config.toml
norm_eps = 1e-06
init = "orth"
init_std_down = 0.0
beta1 = 0.9
weight_decay = 0.27
lr_head = 0.00343
decay_fraction = 0.945
final_lr_fraction = 0.0
steps = 7359
MLP neurons of a small language model. Each row is named by its layer, matrix (gate and up: input weights; down: output weights) and neuron, and shows model dimensions 304-367. Each number is 200 + 40 x the weight over its row's rms, rounded and kept within 0 to 999. A neuron's up and down rows have the sign that makes its largest values positive.
After each neuron's rows, "fires on" lists the tokens most often at its 100 highest values on Wikipedia text that the model never trained on; "fires before" lists the tokens most often just after its 100 highest values on Wikipedia text that the model never trained on.

L9.gate310,172,174,223,202,247,216,196,209,185,165,159,188,179,177,241,176,205,129,252,214,183,188,213,219,163,148,182,161,185,173,171,188,181,210,284,225,172,229,171,247,224,185,220,257,216,228,286,193,185,155,178,188,155,133,225,150,169,193,249,212,123,203,210,165
L9.up310,220,220,222,198,166,260,137,178,207,228,249,205,230,226,185,255,128,193,198,272,164,182,175,213,204,226,157,239,202,252,216,200,232,197,214,235,239,207,211,213,209,234,151,236,168,205,253,171,228,205,246,222,126,167,201,223,222,237,153,213,179,91,238,201
L9.down310,215,202,210,223,183,110,208,239,132,134,165,273,191,212,230,197,222,149,178,226,260,168,88,165,142,182,221,167,149,184,184,186,180,109,140,149,160,163,214,179,200,159,206,219,186,142,171,210,128,157,175,221,243,232,118,195,146,180,322,205,141,169,200,160
fires on: "=", " ="
fires before: "="

L9.gate696,226,217,216,171,198,222,239,172,217,216,168,247,186,223,202,252,257,196,220,165,198,227,149,237,202,194,208,199,160,152,259,153,168,248,266,256,228,243,185,188,212,157,209,173,150,130,296,199,294,194,158,158,207,239,197,250,164,207,239,188,119,201,195,190
L9.up696,154,293,194,225,273,113,154,191,172,203,151,196,145,217,208,172,220,292,245,153,196,210,245,203,212,194,170,166,209,210,133,197,139,163,274,217,209,171,218,245,219,198,142,245,146,158,241,187,139,281,263,203,210,198,145,219,193,205,179,157,256,183,147,186
L9.down696,258,142,219,161,173,196,250,185,229,240,229,212,245,214,238,165,270,170,216,186,167,252,176,271,180,188,127,237,212,135,249,124,203,262,158,169,205,229,186,253,169,168,295,187,180,197,242,171,182,194,173,166,172,174,216,192,212,198,243,301,191,155,191,207
fires on: " ="
fires before: "=", "\n\n"

L5.gate74,161,244,105,172,182,219,220,270,188,169,181,214,148,215,165,184,211,207,186,181,226,169,145,167,192,204,204,231,180,213,226,229,274,169,138,49,155,302,198,201,240,191,192,161,217,175,153,228,180,179,217,225,157,155,235,218,197,167,214,189,241,215,184,120
L5.up74,213,141,101,199,256,229,202,178,180,182,201,221,179,182,211,189,205,151,151,202,212,206,228,196,181,254,203,181,220,172,196,175,173,206,176,211,238,213,184,126,211,226,194,198,187,227,165,171,229,259,142,166,185,247,197,212,148,163,140,229,218,234,262,174
L5.down74,218,148,231,211,240,191,154,208,194,198,190,221,245,127,224,234,116,155,197,160,207,195,238,195,278,201,181,138,227,151,282,145,175,262,253,262,272,161,153,168,202,222,212,207,160,206,176,182,190,180,156,145,227,203,225,169,223,199,202,222,183,229,250,199
fires on: " University", " School", " College", " Department", " Republic", " center"
fires before: " of", ".", "s", ","

L9.gate421,204,219,258,176,167,230,178,214,208,208,221,136,209,236,194,217,221,223,245,206,110,231,165,270,182,213,172,181,231,149,222,259,135,168,210,193,246,158,232,240,176,210,207,163,211,196,246,240,222,155,153,237,158,193,285,210,208,198,199,213,183,175,203,233
L9.up421,146,178,220,183,226,220,129,234,156,200,202,245,130,106,228,201,107,173,230,177,168,215,181,241,217,205,253,127,129,179,187,169,257,170,166,260,226,204,267,246,176,205,230,250,207,152,265,140,192,126,106,147,198,184,208,131,196,196,253,205,211,201,245,230
L9.down421,181,145,201,212,212,191,208,211,248,247,195,250,213,214,179,164,167,164,214,236,240,291,111,257,234,175,226,167,174,58,215,203,159,185,173,249,191,167,207,227,164,165,212,217,204,190,202,116,239,130,140,190,167,169,226,207,200,187,166,241,228,275,197,234
fires on: " is", " was", "="
fires before: " a", " an", " the"

L5.gate31,121,230,193,176,164,168,182,206,273,226,160,212,214,215,249,181,197,168,240,157,204,152,201,252,204,201,193,117,206,200,148,181,192,254,186,206,229,195,201,228,239,156,138,195,239,149,156,204,149,183,227,156,130,210,149,186,126,253,170,96,275,168,233,213
L5.up31,232,201,212,255,194,189,210,156,218,171,185,199,178,295,170,261,247,175,219,120,119,198,246,264,266,163,132,194,247,211,227,251,163,231,217,147,182,203,183,261,197,171,69,273,160,204,227,190,199,228,230,221,188,261,268,182,188,219,198,209,149,120,211,147
L5.down31,180,241,204,237,155,276,239,157,218,218,181,208,129,246,133,123,227,146,220,197,128,245,156,263,162,163,168,155,198,180,181,255,218,212,198,176,294,148,225,215,159,207,229,245,244,187,222,130,182,215,178,206,250,175,248,227,101,242,197,222,223,212,165,143
fires on: " =", "="
fires before: "=", "\n\n"

L9.gate665,165,231,186,238,162,185,312,158,204,135,177,212,209,116,196,209,243,175,195,184,160,214,105,208,224,160,167,185,183,140,139,134,156,124,145,220,209,210,177,192,178,194,198,175,142,239,261,188,148,158,204,190,106,142,164,195,168,276,194,207,226,172,133,154
L9.up665,177,252,194,246,200,189,253,170,211,163,209,172,224,153,145,173,208,240,259,150,176,119,169,205,194,170,157,219,204,101,176,205,202,152,184,215,208,143,205,220,168,189,204,209,203,213,268,278,206,226,178,175,179,165,147,253,211,187,239,179,211,181,232,151
L9.down665,196,169,191,155,141,223,113,196,221,270,215,181,210,187,178,248,150,207,210,193,259,231,289,173,134,199,152,197,247,247,155,240,202,290,198,163,204,190,241,246,211,217,204,204,204,157,100,173,209,190,208,216,236,221,235,225,235,179,146,196,164,295,258,233
fires on: "  ", ")", "s", " (", ",", " and"
fires before: "|", " |", ":", "\n", " by", " and"

L5.gate269,194,240,226,115,222,198,264,256,205,204,189,187,141,250,194,252,222,175,171,244,192,168,180,249,207,287,177,135,227,196,139,199,236,150,138,190,162,166,190,176,229,153,172,186,231,183,201,134,119,206,190,162,94,172,196,190,178,248,230,173,114,196,206,217
L5.up269,153,237,202,131,260,134,189,224,246,157,269,174,257,100,241,203,237,205,203,158,221,191,205,205,226,189,257,180,147,172,157,208,208,174,189,296,125,130,205,193,135,167,207,220,215,118,181,155,178,114,91,177,249,198,215,246,120,193,180,204,205,173,217,208
L5.down269,313,141,206,200,168,169,221,214,129,214,170,291,204,280,217,161,226,226,180,174,128,250,215,175,197,175,199,179,147,232,219,301,80,170,284,207,220,291,189,188,204,136,131,188,197,186,275,148,155,135,189,169,207,205,192,258,226,225,234,184,217,222,168,189
fires on: "=", " based", "-", " Char", "}", "s"
fires before: "=", " on", "\n\n", " •", "\n"

L9.gate675,218,198,190,251,138,182,238,255,260,189,195,184,191,169,242,219,111,241,245,217,229,213,252,221,193,176,202,264,219,196,208,240,186,207,210,160,198,193,236,160,210,224,222,235,147,239,197,215,217,205,148,217,183,176,243,91,180,139,240,222,220,139,157,222
L9.up675,234,231,232,184,200,178,207,212,238,208,206,180,244,167,232,249,196,237,186,206,171,137,129,241,209,232,236,243,241,170,229,188,250,214,168,157,191,202,183,242,197,119,151,212,234,142,193,243,167,229,158,162,173,234,224,112,170,234,188,205,236,152,261,245
L9.down675,257,245,144,241,235,229,238,159,215,202,144,173,183,214,182,152,205,188,138,210,128,164,182,105,214,274,213,187,256,179,193,264,258,198,244,230,259,143,173,176,264,233,234,227,193,180,227,204,137,168,196,232,190,130,220,235,187,148,258,179,253,181,135,137
fires on: "'", ",", "\"", " |", "."
fires before: ",", "\n", "\n ", "\n\n", "  ", " ("

L8.gate728,182,218,136,182,157,196,210,159,211,161,198,94,142,174,185,212,205,232,137,225,229,214,177,200,209,174,216,184,231,200,229,280,145,209,211,188,181,245,166,146,227,200,169,195,218,196,181,233,192,161,230,227,129,225,182,192,251,238,175,227,154,215,129,247
L8.up728,189,185,250,212,197,138,151,175,213,267,242,214,187,205,218,228,206,201,164,249,221,196,242,211,175,200,158,157,215,244,309,245,120,188,181,209,194,228,194,196,186,204,190,219,216,178,244,103,182,266,84,195,160,257,155,245,178,194,171,250,211,173,130,215
L8.down728,231,180,178,193,190,227,238,247,214,191,166,244,195,219,213,211,161,116,214,206,243,141,173,147,273,128,177,250,165,202,135,186,181,195,224,204,195,192,217,164,195,249,158,197,148,155,221,220,255,258,209,191,106,244,240,142,192,92,227,201,150,206,226,191
fires on: "=", " =", " inter"
fires before: "=", "\n\n"

L9.gate635,238,218,182,200,231,248,209,228,195,170,280,186,234,199,226,209,178,203,208,265,129,175,131,203,114,254,188,209,185,209,196,235,205,150,201,203,163,194,186,202,217,150,209,216,209,204,176,208,169,255,268,175,167,121,181,95,185,211,257,255,256,182,167,171
L9.up635,267,199,147,180,192,174,167,220,252,181,188,113,225,216,201,279,129,193,225,209,235,151,226,233,197,203,204,188,222,240,238,241,206,166,209,183,199,257,205,197,243,232,166,227,186,213,234,182,234,181,194,144,208,162,261,126,157,213,179,198,241,280,146,134
L9.down635,230,177,234,181,184,269,250,223,153,233,290,189,264,188,158,215,247,129,273,229,170,272,221,245,189,176,238,221,238,188,194,219,223,264,198,214,138,232,216,220,173,207,214,167,223,227,194,165,206,233,255,127,240,167,218,195,178,238,187,194,175,152,143,234
fires on: " |", "|"
fires before: "\n", "  ", " Report", "-"

L9.gate769,247,178,179,230,146,185,146,197,205,191,229,197,140,187,261,263,240,85,145,208,189,179,156,170,108,215,224,178,198,195,186,246,100,144,134,199,204,236,186,119,182,197,231,233,239,174,259,215,158,138,194,134,162,190,200,146,86,233,254,132,144,217,185,220
L9.up769,207,173,234,164,190,209,226,121,232,182,195,165,207,138,195,188,182,178,213,191,243,123,230,197,204,181,218,247,216,197,178,229,262,246,211,265,169,238,136,239,223,291,219,149,162,192,217,242,231,215,190,152,206,257,199,215,164,163,231,208,185,210,159,214
L9.down769,213,217,267,207,228,182,296,228,206,153,219,207,233,186,164,226,159,122,239,211,287,236,184,191,156,178,235,194,156,226,208,259,132,144,145,159,233,217,217,190,98,176,189,156,196,133,182,170,176,186,293,177,197,183,222,205,162,177,256,151,160,188,264,178
fires on: "."
fires before: "\n\n", " The", " He", " It"

L9.gate792,242,234,125,167,142,201,155,216,162,190,260,211,221,222,210,205,227,269,260,179,194,183,110,239,141,159,218,202,204,215,231,209,186,169,182,254,202,287,245,257,201,179,151,177,115,234,230,227,210,189,203,245,200,223,198,204,247,218,297,268,203,180,185,177
L9.up792,175,282,186,119,97,211,179,181,173,245,282,266,213,162,204,178,142,229,219,180,203,290,178,227,151,129,164,212,203,179,211,178,206,156,184,203,182,248,262,206,188,238,212,228,134,218,250,177,212,170,131,176,199,240,290,215,165,261,353,207,199,277,200,187
L9.down792,237,202,196,248,217,188,129,184,216,200,186,92,174,271,198,231,191,105,120,259,151,166,259,156,248,261,231,222,141,153,177,188,200,158,220,155,201,170,156,210,176,179,321,211,224,180,190,160,203,230,252,243,215,209,161,222,130,228,110,193,312,137,236,206
fires on: "-"
fires before: "-", "|"

L2.gate798,228,152,121,227,184,225,230,188,209,193,195,193,259,234,160,200,174,162,183,165,256,217,255,205,185,199,188,210,201,258,241,177,143,168,236,147,175,234,249,205,216,203,162,149,208,192,239,240,212,161,186,199,253,178,215,188,160,152,171,174,154,269,203,200
L2.up798,277,211,80,214,139,159,206,226,222,224,237,218,221,128,225,207,179,183,171,173,164,192,267,265,172,196,210,195,244,155,274,194,210,266,171,143,179,191,170,181,114,184,193,170,156,235,210,308,230,209,277,189,174,165,210,211,235,148,182,187,120,204,196,202
L2.down798,207,143,132,231,167,243,194,212,188,202,198,239,239,217,243,215,193,180,150,229,280,174,193,194,163,236,197,214,222,242,221,188,174,234,183,192,174,193,261,179,127,199,209,216,211,219,192,187,227,217,291,138,222,114,176,217,182,176,195,198,165,215,198,191
fires on: "."
fires before: "\n\n", " He", " In", " The"

L8.gate747,210,175,147,166,204,281,195,216,243,184,173,188,184,217,254,209,208,141,239,212,184,98,197,247,168,223,120,214,176,200,190,217,156,223,157,189,134,164,163,167,176,171,206,246,127,225,210,146,202,113,223,201,190,173,215,154,208,211,225,131,213,192,177,193
L8.up747,181,174,167,213,134,230,287,236,272,280,194,206,187,187,220,138,242,235,147,162,236,153,186,177,232,164,241,219,172,236,137,212,217,252,169,218,205,266,214,208,142,207,207,265,152,183,157,163,223,257,174,148,212,226,233,177,210,178,164,163,115,135,199,245
L8.down747,188,174,239,211,262,155,145,220,219,238,196,210,249,141,166,219,162,254,149,218,163,213,145,211,185,179,243,151,161,231,146,180,222,147,256,186,252,190,296,173,134,248,227,215,161,202,198,261,231,245,209,198,278,156,181,235,176,177,191,186,203,147,220,164
fires on: "=", " it", " grand"
fires before: "=", "."

L2.gate194,222,203,212,208,229,179,169,270,275,165,138,152,229,216,253,236,248,205,228,165,229,236,207,248,197,215,164,247,190,248,228,227,192,206,263,209,107,258,185,216,248,188,208,192,235,320,176,182,195,155,231,255,182,185,199,145,180,233,191,298,165,201,215,232
L2.up194,172,216,170,178,247,179,217,230,242,181,283,176,208,189,170,112,223,183,170,179,192,200,91,236,183,215,207,266,237,181,240,211,270,217,164,157,243,211,249,203,158,191,260,194,145,176,193,226,257,187,202,121,241,226,201,222,189,206,148,225,218,268,180,262
L2.down194,207,146,234,179,239,163,188,142,188,263,133,190,239,197,244,183,200,201,130,216,224,119,257,192,198,251,213,178,170,142,202,214,132,195,179,254,204,195,254,257,261,186,221,155,249,168,187,204,152,213,146,138,169,207,256,195,142,217,198,180,245,230,229,209
fires on: "'"
fires before: ",", "\n ", "\n", "\n\n", " ("

L5.gate664,276,257,163,213,213,250,196,282,159,169,188,119,252,262,182,236,128,207,185,149,214,87,159,254,185,214,182,225,166,244,142,220,208,185,205,221,159,192,176,187,208,162,144,107,197,245,215,155,215,229,277,185,165,162,183,156,252,147,226,252,170,128,152,105
L5.up664,138,228,186,103,173,143,242,173,163,202,311,224,213,224,252,225,207,119,244,204,234,219,208,199,212,218,207,205,131,94,233,251,211,118,204,200,183,190,175,187,201,141,189,224,185,124,246,167,226,198,185,198,179,194,151,163,182,257,270,234,261,228,215,231
L5.down664,244,256,145,218,261,201,200,287,263,132,220,152,227,283,213,229,174,193,158,313,242,151,169,202,216,202,239,205,221,131,147,167,221,186,137,185,254,182,200,203,177,224,153,165,236,149,115,180,169,229,199,188,156,139,106,200,199,202,141,266,215,136,192,163
fires on: "="
fires before: "\n", "\n\n", "=", "G"

L2.gate274,218,227,182,211,139,164,124,247,200,246,169,141,189,194,170,265,290,193,260,187,241,183,157,213,196,165,165,204,171,213,155,198,189,182,298,168,170,217,112,205,118,176,202,245,240,223,210,188,130,141,201,277,180,162,249,289,220,184,234,148,233,211,244,243
L2.up274,227,194,214,201,195,155,158,187,163,158,165,208,180,146,205,185,268,240,261,171,152,245,273,266,274,213,245,184,275,173,245,163,201,205,201,144,198,124,196,257,222,140,183,198,163,181,205,227,219,206,234,185,171,180,253,183,183,166,277,190,218,237,222,238
L2.down274,222,102,248,221,217,207,194,159,202,185,117,181,223,158,223,149,87,199,218,98,104,156,188,285,222,213,206,119,156,158,179,202,203,231,164,205,248,155,185,217,230,159,314,252,204,204,255,172,229,236,177,176,235,218,195,122,187,231,223,177,167,163,209,235
fires on: " ="
fires before: "=", "\n\n"

L9.gate200,265,258,195,161,258,208,237,360,225,251,233,204,269,255,160,250,214,263,189,223,182,168,160,181,113,196,176,274,158,174,234,165,181,175,166,214,200,233,205,248,262,141,159,217,254,198,240,179,159,186,203,228,230,121,223,118,131,144,212,183,222,192,242,228
L9.up200,227,198,224,246,230,251,206,170,254,250,253,215,198,248,209,127,190,152,241,199,179,187,207,271,187,189,220,191,166,168,183,178,214,276,253,272,166,249,225,197,167,278,192,247,197,205,203,90,193,139,193,158,129,165,161,208,217,221,163,242,235,211,233,187
L9.down200,273,215,295,261,222,268,233,215,250,200,200,245,300,216,208,148,182,249,296,188,202,240,150,241,207,144,211,226,137,245,164,184,166,130,217,117,144,267,149,235,193,205,226,251,214,187,176,210,201,168,144,247,186,153,185,197,199,186,186,241,139,206,177,181
fires on: "-", " |", " ("
fires before: "|", " %", " |", "\n", "+"

L9.gate999,132,251,189,246,136,165,225,205,248,193,185,201,252,189,126,289,228,174,242,192,208,138,224,193,198,224,86,193,214,249,208,219,193,181,160,145,208,220,180,252,236,184,130,224,209,177,218,200,196,202,179,190,158,210,198,193,187,266,161,190,256,218,170,222
L9.up999,221,178,177,256,181,262,235,184,174,266,158,151,142,123,283,237,208,131,192,199,211,198,210,240,221,184,197,259,154,189,245,118,249,233,219,250,222,132,185,215,155,164,203,137,217,183,136,209,206,234,212,201,172,170,121,164,171,176,232,246,190,194,192,158
L9.down999,168,222,172,238,260,203,273,221,246,211,147,256,176,229,200,215,157,191,131,224,214,206,211,229,213,275,203,192,201,198,163,142,97,255,154,221,258,190,105,208,232,217,235,155,238,141,191,150,180,191,217,197,190,197,69,234,181,184,254,175,185,257,287,173
fires on: " |", " 1", ","
fires before: "\n", " |", "  ", " ±"

L9.gate694,188,138,162,239,258,196,258,186,197,172,149,222,188,156,141,248,202,207,224,244,229,220,152,221,269,154,198,137,213,200,128,160,176,195,209,138,207,208,223,202,246,236,154,177,234,180,233,171,224,278,209,190,185,150,216,198,248,203,192,216,215,148,172,98
L9.up694,157,266,177,116,258,233,220,202,228,199,287,226,200,177,202,251,184,158,119,133,179,171,153,189,178,223,195,179,215,106,145,195,286,170,212,205,197,221,249,185,281,187,224,185,148,156,210,177,240,179,226,139,199,217,205,264,196,250,258,219,226,181,177,299
L9.down694,294,191,201,219,197,175,183,217,245,239,226,225,156,218,194,258,204,212,248,210,214,217,257,249,262,168,216,180,226,143,232,138,142,247,286,221,175,239,244,180,206,190,142,263,201,179,194,186,211,202,201,154,257,138,218,289,299,244,150,173,226,165,268,125
fires on: "  ", " (", "s", "0"
fires before: ")", "|", "0", ":", " m", " |"

L8.gate730,239,218,168,212,159,122,212,176,245,272,224,213,143,258,214,189,218,193,182,152,184,206,186,271,196,182,203,147,192,199,142,221,230,242,225,115,192,201,182,218,177,150,226,260,173,169,198,163,203,152,255,238,152,216,198,234,252,225,184,115,232,185,135,163
L8.up730,196,241,163,239,188,187,234,234,154,218,254,219,274,142,324,206,215,189,206,208,206,208,187,255,209,178,156,234,183,198,246,211,271,178,203,235,252,111,165,193,145,231,233,226,177,171,207,137,262,215,259,175,149,209,287,113,224,178,154,255,282,164,202,239
L8.down730,127,176,242,198,224,105,187,208,149,211,242,176,240,189,189,131,181,184,281,248,198,196,184,298,201,156,179,203,133,163,167,142,222,240,144,207,267,164,243,199,140,157,141,223,209,203,173,156,106,189,273,234,179,190,183,197,202,244,221,113,232,201,200,165
fires on: "=", " pen", "}"
fires before: "=", "\n\n", ")", "\n"

L5.gate38,227,212,205,263,180,177,158,273,214,157,205,209,174,200,233,242,225,227,186,221,192,206,225,253,178,233,170,191,226,250,198,210,207,156,208,212,178,178,149,176,223,134,205,226,203,152,215,166,159,224,205,169,232,217,216,209,104,206,209,202,251,258,117,239
L5.up38,125,197,182,243,164,175,175,208,200,193,255,216,171,215,273,207,239,233,213,254,208,174,227,231,263,143,206,216,165,193,194,213,170,173,128,243,213,177,199,229,160,191,199,140,94,238,211,186,246,206,156,250,171,232,196,223,215,203,223,148,231,180,116,232
L5.down38,142,193,236,212,295,212,194,258,172,196,204,207,162,166,176,196,218,163,86,174,246,209,153,281,117,281,236,227,199,228,186,104,198,191,180,241,135,185,193,175,190,190,194,191,202,168,219,204,238,249,210,210,179,236,198,189,199,235,208,226,266,222,162,167
fires on: "=", "tt"
fires before: "="

L3.gate643,151,299,279,176,219,211,180,256,213,193,191,198,211,214,181,188,192,280,179,198,231,129,222,189,225,218,190,117,203,216,242,238,193,157,233,223,61,249,92,213,170,154,189,260,233,186,183,196,79,210,211,173,141,239,204,219,190,240,225,122,277,238,201,159
L3.up643,172,170,268,203,159,175,201,153,188,254,232,136,242,180,246,217,152,154,223,191,206,218,213,128,220,223,238,210,173,238,245,224,159,226,211,211,206,196,161,149,258,210,166,181,202,217,232,151,200,168,163,107,196,240,218,194,153,237,168,115,240,235,169,160
L3.down643,192,158,227,192,166,209,190,262,197,246,228,202,156,286,202,199,229,132,199,222,189,210,227,283,134,219,140,164,256,213,147,271,160,184,183,215,169,282,208,262,189,193,200,270,179,220,169,185,211,236,196,211,190,221,215,157,209,204,298,220,228,223,186,188
fires on: "="
fires before: "="

L9.gate947,170,225,244,244,256,143,114,158,182,238,225,176,187,200,210,182,229,235,225,230,238,209,266,217,251,229,157,170,91,215,187,184,213,154,211,251,193,218,148,198,214,132,162,194,232,176,194,242,219,135,183,255,118,175,188,241,234,168,191,219,214,194,182,219
L9.up947,159,173,187,178,168,200,188,169,142,224,160,193,220,197,216,243,142,211,266,164,242,221,215,261,176,202,173,219,156,157,169,184,220,244,169,88,229,205,259,237,144,163,246,271,242,201,162,251,174,112,207,185,204,254,298,193,196,153,130,150,183,170,201,259
L9.down947,219,187,204,217,181,239,299,237,236,150,105,161,167,255,200,135,213,202,213,156,177,250,180,254,248,160,179,198,254,172,147,263,118,264,139,194,193,224,247,230,251,218,209,131,174,246,238,221,218,244,170,189,198,226,207,221,177,167,239,241,220,214,202,270
fires on: " is", " was", " =", " a"
fires before: " a", "\n\n", " an", " by", " the"

L9.gate953,220,197,190,245,152,200,277,259,266,179,233,122,215,214,176,214,184,223,195,187,184,193,151,146,127,244,218,264,173,221,201,196,297,279,141,176,241,271,199,216,193,171,153,187,194,171,217,276,159,208,211,208,217,155,262,203,232,240,170,202,172,187,164,163
L9.up953,209,201,204,172,150,172,188,171,186,184,213,167,159,244,179,209,121,199,194,219,149,206,185,187,171,142,145,195,223,166,241,265,318,274,252,142,180,204,242,167,145,122,144,203,173,217,222,211,262,240,124,186,198,197,232,161,218,196,222,211,248,216,230,123
L9.down953,106,281,171,156,255,271,239,103,164,114,195,235,155,202,152,151,211,192,112,227,246,165,247,199,210,162,200,149,233,155,166,281,133,205,241,154,235,176,224,156,184,208,246,145,204,211,225,158,211,224,124,247,175,272,147,161,237,195,227,205,260,212,175,215
fires on: "\n", " |", ",", " Report", "E", "W"
fires before: "|", " |", " Report", "\n"

L9.gate356,187,236,182,243,162,170,222,224,223,201,217,178,199,210,159,255,270,191,252,199,178,183,259,230,173,228,182,188,211,181,231,225,175,209,190,184,196,171,200,201,229,279,194,212,106,208,241,194,228,317,222,180,105,274,193,151,172,186,157,166,244,136,197,281
L9.up356,150,160,191,214,175,215,209,107,134,172,158,168,212,258,237,213,153,187,238,243,188,225,204,262,198,108,177,160,142,174,126,265,183,241,162,234,163,213,225,264,232,208,213,218,213,181,221,261,230,156,144,194,183,167,199,274,165,230,225,175,214,176,202,185
L9.down356,124,255,218,167,168,201,199,197,215,229,206,255,194,153,246,195,159,251,231,247,165,188,286,225,208,250,186,221,252,230,175,126,209,216,159,272,208,168,183,172,179,249,191,183,208,183,202,199,103,153,180,179,139,186,184,232,207,193,234,155,242,167,182,157
fires on: " =", "s", "ography", " statistics", " %"
fires before: "=", " =", " |", ":", " of"

L9.gate981,210,109,214,265,214,185,221,150,178,149,163,217,169,186,96,246,279,225,193,152,133,185,190,212,209,232,141,194,183,133,265,269,251,251,197,198,220,153,172,205,217,191,227,233,174,284,298,233,204,270,181,180,226,257,116,179,213,233,290,190,258,203,168,192
L9.up981,179,139,122,196,229,167,165,228,162,311,155,268,276,224,167,183,198,191,145,218,190,202,245,208,127,138,228,233,151,219,112,242,233,236,147,171,195,152,212,177,137,139,212,286,141,209,225,235,182,227,205,227,136,216,235,243,236,233,146,250,133,148,200,267
L9.down981,259,120,232,179,235,246,86,266,180,194,212,261,234,226,208,142,224,155,162,230,192,178,177,197,159,167,210,180,151,148,152,192,207,217,208,274,191,240,208,122,173,217,131,149,249,126,177,147,216,180,212,170,199,206,142,242,239,252,210,233,215,220,182,104
fires on: "=", " =", "-", " o"
fires before: "="

L9.gate302,230,229,231,243,178,187,231,253,197,217,178,212,213,160,185,161,213,163,205,227,129,174,218,255,142,207,153,213,129,171,232,222,213,128,137,233,178,207,152,220,197,180,142,172,163,160,255,183,208,208,221,241,192,214,176,178,128,145,239,144,206,213,204,173
L9.up302,249,297,199,194,268,172,272,207,189,214,150,281,208,105,231,148,253,202,253,220,218,234,107,241,167,229,223,231,220,126,263,235,155,180,219,256,208,187,204,194,167,233,202,181,171,200,188,189,233,195,185,152,163,220,225,212,154,203,259,196,225,225,248,204
L9.down302,227,228,121,180,185,201,206,190,183,151,194,206,240,161,172,236,188,173,249,235,149,181,171,212,213,172,173,209,183,179,184,213,192,231,174,197,212,203,184,196,174,211,173,187,194,240,213,167,198,234,183,163,173,171,164,207,250,276,248,234,245,189,154,168
fires on: "=", "\n", " ="
fires before: "\n", "=", "\n\n", ","

L5.gate272,182,187,210,212,191,178,184,229,154,212,234,155,111,171,118,205,218,240,266,220,145,131,209,228,230,208,160,157,188,145,158,217,164,227,242,230,185,144,146,201,249,145,208,198,179,143,136,245,169,221,172,221,219,193,267,298,195,164,115,181,230,196,229,164
L5.up272,229,187,147,179,198,208,148,241,199,202,226,192,199,242,204,150,250,259,243,204,174,167,148,179,174,258,168,215,239,227,174,143,188,219,203,184,244,153,262,216,225,229,261,212,178,200,187,191,244,198,222,194,299,220,211,208,190,188,242,241,235,282,133,184
L5.down272,206,108,184,202,135,196,203,196,186,222,190,220,172,215,180,232,148,160,187,136,143,184,174,265,79,156,231,204,263,164,199,273,145,239,226,222,209,215,206,203,141,191,194,222,177,133,225,264,146,213,153,268,214,183,252,155,211,200,272,92,201,244,199,206
fires on: " is", " =", " located"
fires before: " a", "\n\n", " an", " in"